config = dict(
    head_dim=64,
    d_mlp=1024,
    activation='swiglu',
    norm='rmsnorm',
    rope_base=10000.0,
    parallel_block=False,
    init_std_down=0.00524,
    optimizer='ademamix',
    beta1=0.9,
    weight_decay=0.59,
    lr_head=0.00605,
    decay_fraction=1.0,
    decay_shape='linear',
    batch_tokens=32768,
)
MLP neurons of a small language model. Each row is named by its layer, matrix (gate and up: input weights) and neuron, and shows model dimensions 176-271. Each number is 200 + 30 x the weight over its row's rms, rounded and kept within 0 to 999. A neuron's up and down rows have the sign that makes its largest values positive.
After each neuron's rows, "fires in" lists the words (lower case) most often at its 100 highest values on Wikipedia text that the model never trained on.

L4.gate826,201,171,154,155,243,221,168,196,202,221,207,137,208,219,209,175,191,205,216,183,199,199,176,188,239,211,169,209,196,211,188,201,256,220,214,161,255,211,184,260,167,218,202,199,195,253,183,177,195,220,224,236,198,266,232,168,217,206,215,210,175,210,200,190,203,208,175,266,185,193,188,237,236,162,215,181,183,190,213,194,216,167,148,190,165,219,203,184,198,203,166,247,242,207,220,173
L4.up826,185,165,261,210,167,191,168,171,175,186,182,167,212,192,183,197,184,250,227,206,160,220,159,196,177,124,146,212,175,191,175,238,168,185,274,174,223,190,216,198,178,251,167,146,171,201,166,238,249,201,154,146,219,232,173,228,234,213,171,224,143,184,150,162,253,234,204,230,157,187,188,158,216,197,153,161,199,195,190,207,230,194,233,226,226,207,154,249,172,241,230,238,175,180,239,174
fires in: "one", "most", "all", "rest"

L4.gate853,178,191,171,198,237,183,238,181,208,212,176,229,165,236,187,233,185,181,177,196,155,228,143,186,164,240,179,212,187,182,208,181,209,194,191,246,204,153,178,230,222,189,219,200,193,227,187,155,197,139,244,165,217,184,216,191,234,226,201,224,172,222,173,206,166,241,153,168,187,167,264,226,178,212,237,201,206,186,152,209,171,156,152,197,207,199,220,219,185,233,181,178,195,212,179,219
L4.up853,212,162,213,216,147,226,196,217,220,211,213,183,239,215,170,184,178,175,219,208,197,178,181,200,236,188,181,192,222,178,192,183,242,189,186,147,155,177,171,166,183,193,189,205,226,127,257,162,242,223,181,214,216,182,175,246,236,203,210,210,175,258,190,238,206,187,252,179,193,155,233,235,188,176,166,181,217,210,228,203,190,171,157,224,228,194,190,229,212,242,199,190,259,245,174,137
fires in: "to", "you", "i", "not", "they"

L6.gate228,220,227,200,146,204,243,178,209,211,216,200,201,213,227,201,174,224,186,217,158,174,195,191,195,216,238,183,230,143,201,217,212,260,260,202,229,217,221,163,259,187,121,197,190,234,191,224,176,198,206,191,187,216,182,219,179,213,174,254,152,256,188,142,179,244,253,238,236,187,183,235,233,216,205,184,145,188,209,121,230,198,175,183,216,219,189,185,221,217,203,204,182,211,213,174,192
L6.up228,174,206,216,195,260,188,244,223,228,227,202,154,207,193,203,185,247,189,166,233,153,123,179,244,190,221,222,205,228,169,233,204,184,252,190,214,251,243,180,193,284,163,149,187,183,150,169,161,204,197,233,196,124,202,195,155,174,138,216,167,201,201,196,143,188,168,168,271,186,137,176,196,192,235,191,166,202,213,200,149,206,208,149,179,154,191,244,185,174,205,163,187,164,172,245,210
fires in: "and", "then", "initially", "however", "but", "to"

L4.gate931,180,214,251,218,166,179,220,162,229,195,198,179,184,238,148,200,172,196,203,170,165,231,141,177,222,244,123,264,229,211,219,228,218,184,184,173,167,146,210,178,227,177,233,194,182,169,254,204,198,185,152,155,255,182,196,198,235,193,191,244,220,183,194,196,161,196,175,186,206,180,238,215,206,156,215,186,148,186,167,199,176,155,171,202,178,262,195,203,168,224,205,198,193,163,168,127
L4.up931,201,167,217,149,203,196,200,198,208,200,240,203,231,247,184,260,235,142,231,194,217,199,207,152,215,191,214,205,121,171,108,183,187,226,219,191,218,165,244,191,259,225,185,169,131,161,231,209,255,218,159,201,259,161,219,216,233,174,245,249,238,259,153,220,186,224,239,230,224,152,157,211,181,216,216,199,243,195,238,185,168,220,198,171,165,226,233,128,222,144,215,213,214,150,225,253
fires in: "in", "to", "for", "of", "at"

L6.gate840,242,191,220,191,171,198,183,219,238,230,256,168,240,212,192,226,221,173,198,221,132,212,201,248,182,207,208,230,198,212,159,147,185,191,259,248,171,192,178,189,170,193,121,243,156,194,208,210,216,237,221,182,233,212,222,206,160,242,153,247,170,208,188,206,227,250,218,184,177,222,220,223,213,199,182,193,219,248,187,177,208,170,181,238,205,200,228,221,182,245,153,191,191,248,239,145
L6.up840,154,157,235,223,199,178,175,209,245,250,191,221,202,198,192,259,217,246,254,193,142,208,241,225,222,254,242,209,215,233,211,114,243,207,183,192,188,150,212,187,207,200,215,183,259,152,211,174,196,211,243,206,211,166,247,171,142,147,190,192,217,194,172,215,154,212,217,199,219,241,208,285,177,185,249,184,199,226,176,191,225,220,172,211,153,175,197,234,210,187,211,171,219,245,275,229
fires in: "to", "can"

L4.gate634,179,202,206,241,191,249,222,179,245,210,222,190,180,252,215,169,238,223,169,199,228,231,199,196,222,229,140,235,189,205,187,170,224,201,224,201,220,213,198,135,180,167,213,170,233,184,213,152,219,202,161,200,195,206,212,215,221,235,167,216,216,196,228,130,211,185,209,232,203,234,222,195,235,197,202,194,184,155,199,189,196,163,205,202,135,154,198,194,135,206,172,243,180,237,144,186
L4.up634,215,231,245,223,243,204,219,224,235,222,170,182,253,222,179,183,202,198,178,247,183,239,161,230,227,223,213,256,167,229,213,224,216,203,222,140,193,130,202,203,192,212,221,182,204,220,227,270,204,207,187,165,208,162,214,155,199,237,232,195,217,242,180,187,202,240,242,151,209,230,157,210,184,177,215,260,209,126,162,182,250,122,176,186,241,118,249,208,215,247,235,200,193,203,251,203
fires in: "of", "were", "been", "the", "was", "those"

L6.gate699,183,182,213,239,177,235,227,206,192,217,254,196,194,189,241,268,248,279,220,146,156,213,182,205,134,216,148,264,190,220,170,148,215,196,220,242,216,195,204,192,213,175,212,197,245,186,187,172,201,162,146,204,241,189,186,193,207,213,165,180,238,265,146,220,246,248,180,189,188,171,191,257,225,189,190,237,239,225,166,174,213,169,193,233,177,212,172,241,163,203,233,198,207,178,157,177
L6.up699,233,161,217,209,170,173,167,133,259,168,195,206,202,223,187,215,209,234,208,147,188,201,149,191,253,181,203,240,182,189,194,201,180,215,190,215,196,211,204,253,141,189,217,172,258,217,218,182,268,190,192,167,244,202,222,226,202,206,143,233,188,238,218,234,265,207,187,130,213,178,226,208,217,211,214,216,215,192,172,248,200,184,142,192,184,208,190,167,166,234,203,180,170,137,210,172
fires in: "who", "they", "to", "you", "we"

L6.gate256,195,186,217,196,230,208,208,147,187,202,217,257,223,182,230,205,233,144,155,222,201,182,235,205,193,165,147,174,198,183,255,263,225,227,177,153,208,173,212,213,161,185,239,169,194,204,255,157,260,148,172,170,204,186,160,246,221,221,171,220,205,213,164,186,195,155,150,230,172,180,176,217,202,213,199,198,203,214,198,216,163,222,215,212,198,180,201,197,217,190,248,156,201,159,209,200
L6.up256,202,236,166,207,206,168,226,207,177,222,177,218,196,166,170,136,215,172,170,199,212,205,180,166,180,138,242,163,148,222,207,183,186,185,192,196,280,219,217,228,213,240,148,171,173,188,206,115,169,182,221,227,230,261,240,194,182,207,198,194,235,230,165,178,263,206,177,226,167,238,207,230,208,224,144,147,201,189,238,188,209,190,189,237,176,205,244,210,223,182,177,214,196,221,269,199
fires in: "in"

L6.gate683,205,209,187,175,166,228,156,163,141,149,153,219,191,215,165,155,237,206,175,206,209,171,226,195,167,164,203,150,168,188,213,210,210,218,254,216,163,220,175,185,179,152,229,167,290,128,218,202,163,224,187,220,186,182,169,178,210,187,192,168,284,237,224,230,224,176,192,218,198,210,268,216,258,182,187,203,214,201,200,228,227,300,165,152,227,168,256,217,237,205,207,213,204,197,180,235
L6.up683,226,169,185,186,242,183,153,188,203,242,246,228,260,169,207,215,239,184,172,204,151,212,181,192,163,140,240,197,158,217,212,202,192,224,165,209,201,245,132,241,226,167,207,211,217,211,248,180,204,195,197,212,230,166,182,198,244,197,222,234,217,236,215,196,228,205,155,196,227,209,215,199,172,223,168,230,242,215,192,171,221,218,177,239,184,214,263,229,149,249,211,149,202,224,177,187
fires in: "his", "born", "was", "in", "he"

L5.gate768,249,204,134,235,211,217,217,148,196,230,187,186,162,131,203,221,211,173,217,194,191,180,169,174,187,206,212,239,160,207,217,226,226,255,185,193,200,183,199,159,199,238,178,224,227,191,195,216,229,171,205,206,234,177,172,230,189,183,235,215,157,208,118,188,172,212,210,220,183,179,166,241,207,226,221,183,189,203,176,191,186,174,153,254,157,187,225,219,269,169,207,208,202,192,188,205
L5.up768,180,169,167,202,220,196,147,129,172,193,193,223,216,225,192,201,170,196,257,220,233,194,173,189,242,150,169,199,253,229,187,204,205,175,181,219,199,217,178,222,186,199,185,227,207,237,219,199,155,193,185,180,227,232,218,174,252,139,211,262,195,198,179,185,148,199,222,181,187,214,204,250,234,146,210,206,195,224,224,177,221,239,175,209,225,250,178,196,210,230,205,210,181,194,165,222
fires in: "an", "anomia"

L4.gate711,175,228,216,228,154,208,219,159,174,223,243,199,204,145,182,185,193,202,183,175,188,203,176,195,203,266,246,261,180,162,171,226,126,199,208,152,208,248,186,163,242,174,196,209,160,157,229,171,213,217,169,147,190,170,259,240,159,232,212,241,197,215,171,171,157,219,223,169,226,178,203,190,216,204,249,189,156,139,207,220,171,192,192,166,188,198,239,231,209,157,200,208,190,196,158,213
L4.up711,234,179,201,144,233,239,216,209,212,175,220,169,232,204,141,185,221,199,220,199,206,202,211,158,238,238,171,224,181,176,193,271,208,202,246,192,242,234,140,224,210,188,157,161,188,240,240,147,219,171,207,243,197,239,213,207,181,244,186,241,180,213,221,132,206,149,199,165,175,214,154,220,241,193,207,225,255,148,220,169,183,187,229,215,206,200,204,195,197,190,159,243,239,229,229,242
fires in: "a", "an", "and"

L4.gate969,202,198,188,212,285,202,205,204,185,256,235,221,197,248,224,253,246,205,232,217,170,164,143,190,241,185,137,181,172,169,177,171,266,261,193,171,201,194,165,207,244,220,231,191,139,166,190,202,209,225,243,234,214,117,248,172,235,183,132,158,197,175,212,227,192,202,172,163,166,179,155,167,227,201,206,188,197,170,182,179,202,182,192,203,182,162,178,165,152,228,163,242,223,188,172,209
L4.up969,208,215,198,174,235,218,185,186,169,242,185,218,188,189,246,275,213,178,190,222,206,168,169,175,237,239,186,231,173,186,170,183,223,188,227,202,216,175,186,203,150,208,229,132,222,156,205,186,267,204,203,160,204,222,132,224,153,152,239,207,225,213,234,232,243,155,247,163,207,199,148,207,158,227,247,182,152,232,207,212,162,186,223,227,167,183,233,206,220,163,228,235,209,246,226,176
fires in: "and", "to", "of", "before", "from"

L5.gate655,144,193,207,223,224,232,258,184,205,195,268,188,178,241,173,213,238,187,140,164,209,200,205,177,213,195,204,250,244,216,234,165,244,168,261,230,212,178,238,250,191,260,149,175,183,172,204,155,186,157,189,179,210,194,167,212,186,210,240,200,156,207,208,155,244,193,197,244,185,202,232,183,187,242,265,234,170,191,256,193,190,180,174,254,201,213,155,185,201,253,218,184,189,158,232,183
L5.up655,157,148,187,188,244,195,197,188,176,224,259,231,173,146,186,159,166,227,186,199,119,181,165,202,210,192,159,203,197,233,168,162,239,177,212,172,217,250,219,162,247,193,160,182,198,214,197,196,207,221,229,131,137,146,201,224,247,221,237,177,170,207,175,223,203,248,193,215,207,261,229,212,201,191,186,185,178,232,214,230,147,174,248,199,239,174,172,210,214,193,231,198,182,206,228,190
fires in: "more", "most", "and", "less", "much", "the"

L4.gate184,240,158,178,210,263,249,202,173,188,164,221,182,210,178,156,205,236,174,173,183,226,237,165,234,204,201,219,183,194,153,194,177,202,141,251,165,233,219,199,178,190,210,210,184,182,172,175,175,126,186,232,241,153,204,202,194,210,207,175,229,220,214,235,172,218,207,202,175,174,227,189,246,176,184,183,185,162,174,173,188,217,238,253,226,222,202,245,247,185,180,176,158,209,215,271,163
L4.up184,215,162,207,213,208,207,155,229,214,160,165,164,146,141,214,213,179,209,210,262,171,156,193,165,157,233,193,277,151,222,176,245,222,150,200,170,174,206,233,201,231,223,250,185,183,207,207,198,201,187,188,204,213,217,191,196,203,182,186,189,203,197,223,220,238,261,161,168,235,178,172,180,234,145,199,210,168,190,187,203,153,180,196,180,190,228,154,229,239,214,216,211,192,215,169,225
fires in: "is", "into", "of", "in", "are"

L5.gate175,189,177,211,209,184,179,217,188,249,175,177,235,189,229,155,275,217,207,187,241,218,183,188,202,160,266,200,177,187,210,202,200,175,215,247,169,271,153,200,197,214,200,215,264,232,196,182,139,217,188,243,215,202,178,230,227,191,179,181,151,187,202,173,236,192,226,176,180,212,213,214,232,162,170,192,176,215,214,183,183,215,203,120,221,209,150,255,204,238,146,232,208,181,186,170,185
L5.up175,208,208,212,206,231,208,186,194,181,159,146,224,181,212,231,225,203,167,175,181,198,195,157,170,198,189,202,171,239,160,197,230,194,218,217,215,192,216,221,176,238,222,206,200,202,202,186,198,184,186,231,153,159,240,213,233,215,254,160,213,204,268,185,168,192,238,191,216,204,245,213,203,213,179,190,195,220,245,157,237,187,175,183,232,202,165,190,204,215,240,247,161,188,225,168,208
fires in: "to", "can", "could"

L6.gate210,229,195,199,183,182,155,182,144,242,206,236,217,172,220,219,177,210,227,230,219,204,209,214,219,146,185,156,163,199,175,203,217,228,241,161,265,227,182,145,245,183,205,231,193,183,190,215,180,173,198,155,225,189,170,183,172,187,170,200,158,218,172,153,186,204,234,170,220,254,276,195,175,139,200,244,146,233,254,194,203,189,235,154,190,197,232,235,171,197,251,194,241,209,201,246,251
L6.up210,210,203,182,176,207,183,146,192,197,190,188,199,163,235,189,220,183,215,221,181,189,178,227,199,258,209,242,176,191,223,211,166,243,150,221,230,167,204,220,188,201,225,188,156,220,175,228,211,190,159,236,169,200,201,206,181,235,174,150,213,190,187,210,195,188,188,191,234,225,232,242,213,212,238,236,207,177,216,196,220,151,174,168,220,188,202,239,207,215,182,243,221,222,193,227,207
fires in: "on", "in"

L5.gate809,203,192,148,233,204,180,234,209,222,180,194,168,217,205,189,236,184,214,172,213,161,184,257,191,191,214,185,246,175,235,240,203,231,201,243,136,246,224,211,256,221,252,216,185,181,169,151,202,182,144,192,201,152,130,183,209,227,168,214,178,177,161,205,269,184,225,197,244,221,175,176,174,185,200,184,196,151,217,158,176,179,210,201,158,212,206,230,195,180,215,204,188,230,239,254,142
L5.up809,169,242,117,202,204,237,201,237,155,127,186,212,183,184,200,194,160,187,217,158,233,220,164,165,223,170,190,264,183,190,207,263,226,215,140,206,188,250,174,147,168,172,180,135,217,226,231,176,178,200,191,193,191,170,180,208,162,185,186,121,191,144,170,191,184,179,238,166,160,215,243,147,201,189,239,134,211,209,188,197,182,179,181,155,213,186,180,178,197,180,176,191,233,218,157,122
fires in: "and", "as", "or", "turn", "more"

L4.gate362,175,153,258,202,180,180,228,160,209,195,133,204,193,174,214,214,194,185,208,209,216,207,201,228,179,209,168,173,213,137,188,218,215,142,206,227,197,176,241,213,236,195,223,135,199,181,223,212,182,200,167,229,211,172,260,174,220,190,183,240,237,184,193,177,210,241,161,161,171,144,198,228,197,248,172,239,223,193,253,177,215,215,183,218,175,191,212,152,218,220,231,174,220,211,227,200
L4.up362,186,208,244,229,265,265,163,197,234,167,219,215,207,231,209,204,222,163,185,153,202,224,141,197,195,243,242,205,214,169,187,178,166,227,207,202,208,228,209,248,228,164,212,195,226,190,250,218,251,176,193,116,186,185,184,175,230,163,197,193,159,203,155,234,198,201,188,221,222,196,148,242,247,184,235,224,172,195,216,235,176,234,201,179,225,196,222,244,192,135,180,202,285,272,200,177
fires in: "in", "have", "are", "has", "were", "or"

L5.gate391,211,224,176,235,185,170,188,206,171,252,247,237,169,254,212,171,258,250,232,174,151,168,129,212,189,204,175,161,238,148,184,190,225,226,207,229,212,234,142,199,213,184,167,189,174,217,182,214,182,196,191,177,190,242,194,202,201,208,234,156,183,173,182,204,255,199,172,177,177,196,151,202,191,171,171,204,220,265,239,243,160,187,191,199,170,250,208,190,221,187,231,212,207,128,215,195
L5.up391,175,238,212,226,193,151,174,160,204,235,191,214,170,212,165,220,189,255,200,170,181,118,195,249,147,150,188,166,208,217,223,167,180,226,250,135,186,167,206,236,257,133,174,223,252,197,147,197,227,131,174,224,177,247,125,166,257,197,180,174,254,259,264,194,236,222,210,201,255,185,224,199,191,211,172,197,184,283,129,164,171,231,224,224,175,203,180,174,262,226,219,199,192,184,195,240
fires in: "has", "then", "and", "he", "later", "also"

L4.gate395,138,222,218,209,249,194,233,144,194,235,223,226,195,200,230,216,193,210,203,203,242,217,162,233,222,176,143,215,185,227,218,247,195,224,237,186,240,179,177,232,172,156,185,216,221,204,196,187,194,225,166,200,172,193,177,194,192,189,207,190,191,188,159,241,209,264,164,237,220,199,198,181,176,180,201,218,190,188,142,201,161,204,154,216,180,178,217,187,158,147,246,221,184,154,221,115
L4.up395,223,202,145,230,213,234,215,251,176,254,164,153,198,246,217,159,176,220,235,219,178,220,185,181,195,164,138,209,225,246,200,225,234,224,159,167,191,158,245,183,221,196,176,186,179,212,270,125,224,212,251,206,150,202,232,195,160,231,243,219,241,212,246,197,193,189,227,204,252,185,186,175,172,184,209,191,236,196,186,211,220,231,191,195,207,188,221,247,219,193,251,152,169,179,164,196
fires in: "they", "and", "that", "to", "but"

L4.gate652,221,206,190,226,242,227,162,175,211,211,207,170,235,189,175,181,207,210,188,226,160,195,162,216,218,206,238,155,216,198,201,223,264,219,255,228,227,186,160,193,212,150,249,255,214,175,240,150,230,211,213,161,236,264,204,204,198,243,224,196,140,184,238,174,221,229,171,161,248,173,154,225,128,223,150,247,202,158,248,239,165,193,185,239,184,180,204,196,157,149,164,200,229,183,185,188
L4.up652,246,185,192,152,208,175,217,199,200,231,227,139,228,255,245,199,225,193,207,259,208,199,236,194,226,232,227,258,211,184,233,161,191,162,207,201,230,178,202,229,209,202,197,157,203,232,206,222,199,222,236,183,223,237,203,191,179,202,237,209,251,153,230,197,235,217,168,193,162,199,144,241,256,203,167,184,187,153,154,147,207,152,188,222,173,240,246,203,222,231,203,231,201,182,226,180
fires in: "in", "president", "october"

L4.gate587,158,220,173,223,245,200,200,237,168,212,250,137,201,181,219,243,220,166,185,190,223,142,195,157,158,208,203,228,191,234,171,255,218,241,154,211,223,159,217,188,176,259,167,189,210,205,240,156,232,142,177,191,154,196,189,222,179,223,261,219,196,181,159,236,196,205,180,208,160,198,155,239,210,185,233,153,231,230,218,260,171,207,210,136,194,184,164,223,174,209,230,117,184,207,197,179
L4.up587,167,227,168,172,192,171,248,166,201,190,191,226,178,180,230,160,240,181,217,165,219,174,219,252,153,204,212,228,204,177,225,227,257,249,163,208,243,193,224,213,186,189,243,215,163,217,209,145,205,191,197,167,157,228,179,216,166,198,240,199,186,205,170,214,235,157,157,226,192,257,212,191,220,246,178,211,168,186,196,200,198,233,239,208,189,184,225,160,210,187,259,176,264,211,206,205
fires in: "and", "to", "of"

L4.gate1016,241,213,218,175,176,220,205,158,197,187,227,229,151,195,204,207,197,192,182,237,230,183,140,174,220,194,192,247,182,232,152,219,210,238,201,181,243,215,178,211,236,200,209,169,218,263,258,212,204,207,193,168,181,174,239,144,190,236,195,209,175,236,158,202,229,145,209,235,210,237,189,155,258,225,201,224,158,244,246,199,169,207,111,220,222,227,170,151,174,181,258,143,187,182,177,213
L4.up1016,139,252,185,184,204,228,218,153,194,165,211,195,230,160,214,211,230,216,200,166,273,206,139,157,275,223,188,186,195,269,224,266,222,164,206,181,191,164,232,243,184,232,205,235,213,183,230,196,206,190,168,241,210,197,193,208,183,165,149,191,203,180,225,222,230,215,179,236,174,218,207,222,203,186,166,175,199,214,200,196,178,236,196,196,225,156,198,235,196,195,209,245,217,219,165,172
fires in: "most", "first", "more", "an", "only"

L5.gate838,216,209,187,230,225,199,190,231,147,236,168,174,178,229,178,202,237,214,205,199,182,186,244,211,240,228,196,183,197,235,240,167,197,170,195,230,213,194,195,196,215,190,155,222,212,215,179,177,199,164,181,142,223,147,166,180,182,227,199,187,180,156,237,146,181,273,136,205,208,202,227,203,184,213,171,215,207,158,220,176,165,246,174,214,193,211,247,241,176,166,207,207,204,177,252,174
L5.up838,202,247,183,258,213,201,189,192,160,240,205,211,201,220,224,187,204,143,156,175,191,226,202,222,181,154,184,149,152,206,237,210,172,123,164,208,176,215,241,241,229,232,194,205,151,171,188,210,249,194,229,247,219,242,163,179,213,253,191,222,191,236,239,143,166,150,173,237,213,169,181,205,248,239,240,217,166,144,150,248,231,224,196,217,169,233,192,223,225,230,199,235,213,243,207,204
fires in: "to", "an", "in"

L4.gate490,183,216,204,197,240,180,208,235,182,186,209,188,281,218,164,226,188,217,230,227,195,182,219,184,221,172,162,212,179,252,204,138,248,188,180,165,180,159,208,209,192,161,229,180,200,190,222,195,218,253,204,155,220,174,150,192,185,206,257,152,227,189,201,175,161,172,254,178,188,187,155,168,208,190,175,258,182,195,189,165,215,201,116,183,180,171,125,158,185,228,227,149,233,219,240,134
L4.up490,193,187,153,225,226,203,235,228,219,234,195,170,191,220,227,178,168,177,267,144,221,211,189,225,253,168,160,272,199,213,162,177,215,224,192,164,238,204,202,178,211,177,209,236,233,215,143,158,220,192,183,190,137,224,192,184,175,237,203,172,175,178,200,203,178,207,223,166,249,168,237,139,203,230,156,185,208,211,220,217,185,179,151,172,208,167,212,181,247,220,215,165,224,192,188,225
fires in: "was", "later", "then", "been", "co"

L4.gate254,220,223,227,189,203,176,212,147,222,212,151,209,225,189,215,226,191,174,173,189,197,213,159,211,188,178,162,186,257,179,197,163,201,261,209,165,260,213,178,203,181,181,176,201,217,242,190,192,200,181,198,224,209,209,229,213,216,210,221,153,208,184,235,232,216,247,189,188,186,228,146,197,196,197,233,165,244,218,124,193,185,194,234,237,213,192,198,233,203,237,148,174,256,222,228,200
L4.up254,190,208,268,190,172,221,195,216,194,248,152,245,163,161,159,241,177,196,239,170,189,196,168,183,207,229,270,194,239,243,189,164,168,165,199,225,261,252,229,192,234,241,175,193,208,215,193,142,238,206,152,192,206,206,219,212,196,248,211,228,159,250,190,246,197,257,247,131,193,199,252,209,166,239,243,190,204,230,196,226,209,174,183,182,208,181,257,239,210,170,191,241,163,246,182,219
fires in: "to", "women", "children", "people", "males"

L4.gate534,207,212,213,166,254,164,194,158,175,169,206,239,234,192,210,253,208,143,176,193,204,221,185,194,259,218,137,183,239,202,229,163,226,192,243,232,217,155,196,266,218,239,212,158,169,177,211,170,273,171,156,216,184,182,185,208,141,203,174,230,177,158,225,166,190,209,227,181,241,188,197,220,227,235,162,230,236,211,182,177,170,173,209,223,162,180,251,207,185,206,177,222,148,127,182,144
L4.up534,189,245,183,240,173,127,187,182,187,191,220,163,252,222,219,228,201,175,218,212,222,185,166,220,171,263,208,213,210,194,217,220,219,223,247,134,191,185,170,226,204,141,198,207,207,223,183,169,263,204,241,248,203,245,181,207,188,239,173,204,151,249,182,231,247,148,206,208,199,213,206,250,178,232,231,196,203,220,240,230,156,157,230,217,207,217,231,193,244,210,249,165,223,211,190,162
fires in: "to", "of", "and", "at"

L6.gate230,165,190,209,195,159,172,222,155,153,202,175,221,216,232,171,222,212,219,178,232,188,198,147,183,221,230,241,167,200,240,229,191,213,202,234,140,207,233,196,205,209,261,201,233,215,198,122,160,266,245,157,191,230,192,232,219,180,205,143,224,157,147,230,215,177,203,245,200,146,179,192,208,187,215,225,175,239,238,197,254,225,159,182,187,231,220,207,250,156,151,210,227,188,206,262,236
L6.up230,180,162,153,190,169,170,186,217,237,231,215,246,219,201,250,235,149,159,168,249,208,199,198,223,249,214,161,141,191,135,219,251,192,244,215,224,249,191,213,171,179,242,269,201,203,146,147,164,220,158,184,230,243,122,160,221,218,177,214,93,219,203,187,165,224,205,246,234,206,175,131,220,159,173,256,211,218,195,192,163,179,229,195,172,145,205,199,203,224,188,184,252,197,204,201,181
fires in: "of", "for", "and", "the", "a"

L4.gate282,223,232,203,203,218,176,212,203,243,186,195,201,226,188,196,239,162,217,235,156,164,200,184,257,166,165,240,276,210,190,194,174,213,203,202,150,186,202,202,191,218,225,209,172,248,212,243,185,215,204,186,216,275,127,203,174,236,256,241,189,139,228,156,182,224,219,169,214,214,273,197,183,178,179,193,162,242,183,172,253,203,178,164,215,172,216,156,244,207,217,181,179,186,253,163,222
L4.up282,197,223,176,211,209,166,180,152,171,193,180,172,230,247,210,248,162,186,189,224,208,161,191,213,210,179,219,172,168,231,219,212,222,206,219,252,259,192,223,238,151,207,232,174,179,258,173,190,168,188,213,226,183,150,238,170,133,211,197,211,205,228,212,233,219,200,206,262,205,162,207,205,196,182,165,182,112,193,213,215,180,276,210,184,161,182,227,141,205,119,173,244,237,170,183,197
fires in: "in", "on", "at", "september"

L6.gate270,202,162,264,191,261,196,254,189,155,198,243,215,204,189,155,155,169,236,196,196,230,198,212,162,185,224,238,199,180,216,232,106,184,228,155,201,195,204,229,215,222,202,240,189,191,157,188,152,139,163,224,187,211,219,157,175,254,184,174,219,196,206,186,204,186,226,216,204,196,237,163,246,135,182,133,247,192,231,177,234,183,193,226,155,220,211,185,190,208,205,161,137,183,165,207,210
L6.up270,201,166,187,174,227,248,219,222,210,205,224,173,175,198,243,191,205,162,239,163,219,218,169,168,149,210,149,207,225,209,224,186,253,223,245,175,182,241,237,255,158,278,194,209,214,215,191,206,262,207,259,235,157,179,180,201,223,209,189,158,156,139,179,209,222,234,184,204,239,185,143,187,186,202,218,177,105,140,177,211,200,157,202,186,147,217,244,192,168,190,222,149,190,242,220,203
fires in: "had", "has", "not", "have"

L4.gate121,173,262,230,218,162,179,194,195,196,219,194,138,209,248,165,227,198,136,176,232,188,165,195,231,209,202,191,193,214,228,224,157,209,197,183,245,203,204,183,162,191,183,218,187,144,177,198,227,195,183,171,181,145,193,186,175,202,165,253,196,142,181,207,253,213,175,180,162,193,225,101,225,200,201,217,269,222,206,137,243,185,225,222,240,199,234,192,194,199,183,219,244,202,161,182,194
L4.up121,218,252,174,275,259,243,187,242,142,183,238,132,245,204,217,217,278,139,191,197,231,188,214,191,247,171,206,221,192,200,172,190,184,258,231,173,186,135,206,207,143,180,177,180,181,205,262,188,213,206,160,193,151,241,166,218,235,220,168,235,196,148,238,211,188,224,184,187,181,145,169,181,156,142,184,173,233,177,227,216,168,187,173,230,227,198,183,188,195,243,195,218,208,214,229,191
fires in: "one", "the", "into", "in"

L6.gate166,217,196,207,173,219,164,234,158,196,189,188,178,207,226,189,253,200,176,176,293,234,223,212,198,196,152,130,206,170,184,198,202,232,218,255,142,255,190,179,221,203,182,163,176,208,170,139,183,258,231,156,209,196,152,221,200,200,198,221,218,212,222,210,163,264,172,235,195,213,177,178,230,208,177,226,206,195,176,181,137,147,151,136,222,224,152,158,219,223,211,216,193,202,187,220,173
L6.up166,222,187,217,247,249,227,161,197,222,204,216,120,190,181,206,212,197,168,186,193,212,201,197,209,204,226,180,194,175,212,212,237,216,205,227,236,220,187,197,195,172,202,232,155,211,165,227,238,170,196,198,248,261,237,202,169,203,216,209,223,155,232,224,161,209,243,264,208,223,194,201,205,185,202,221,206,247,196,247,231,222,200,144,145,221,211,234,225,219,168,189,217,240,222,201,270
fires in: "a", "was", "is"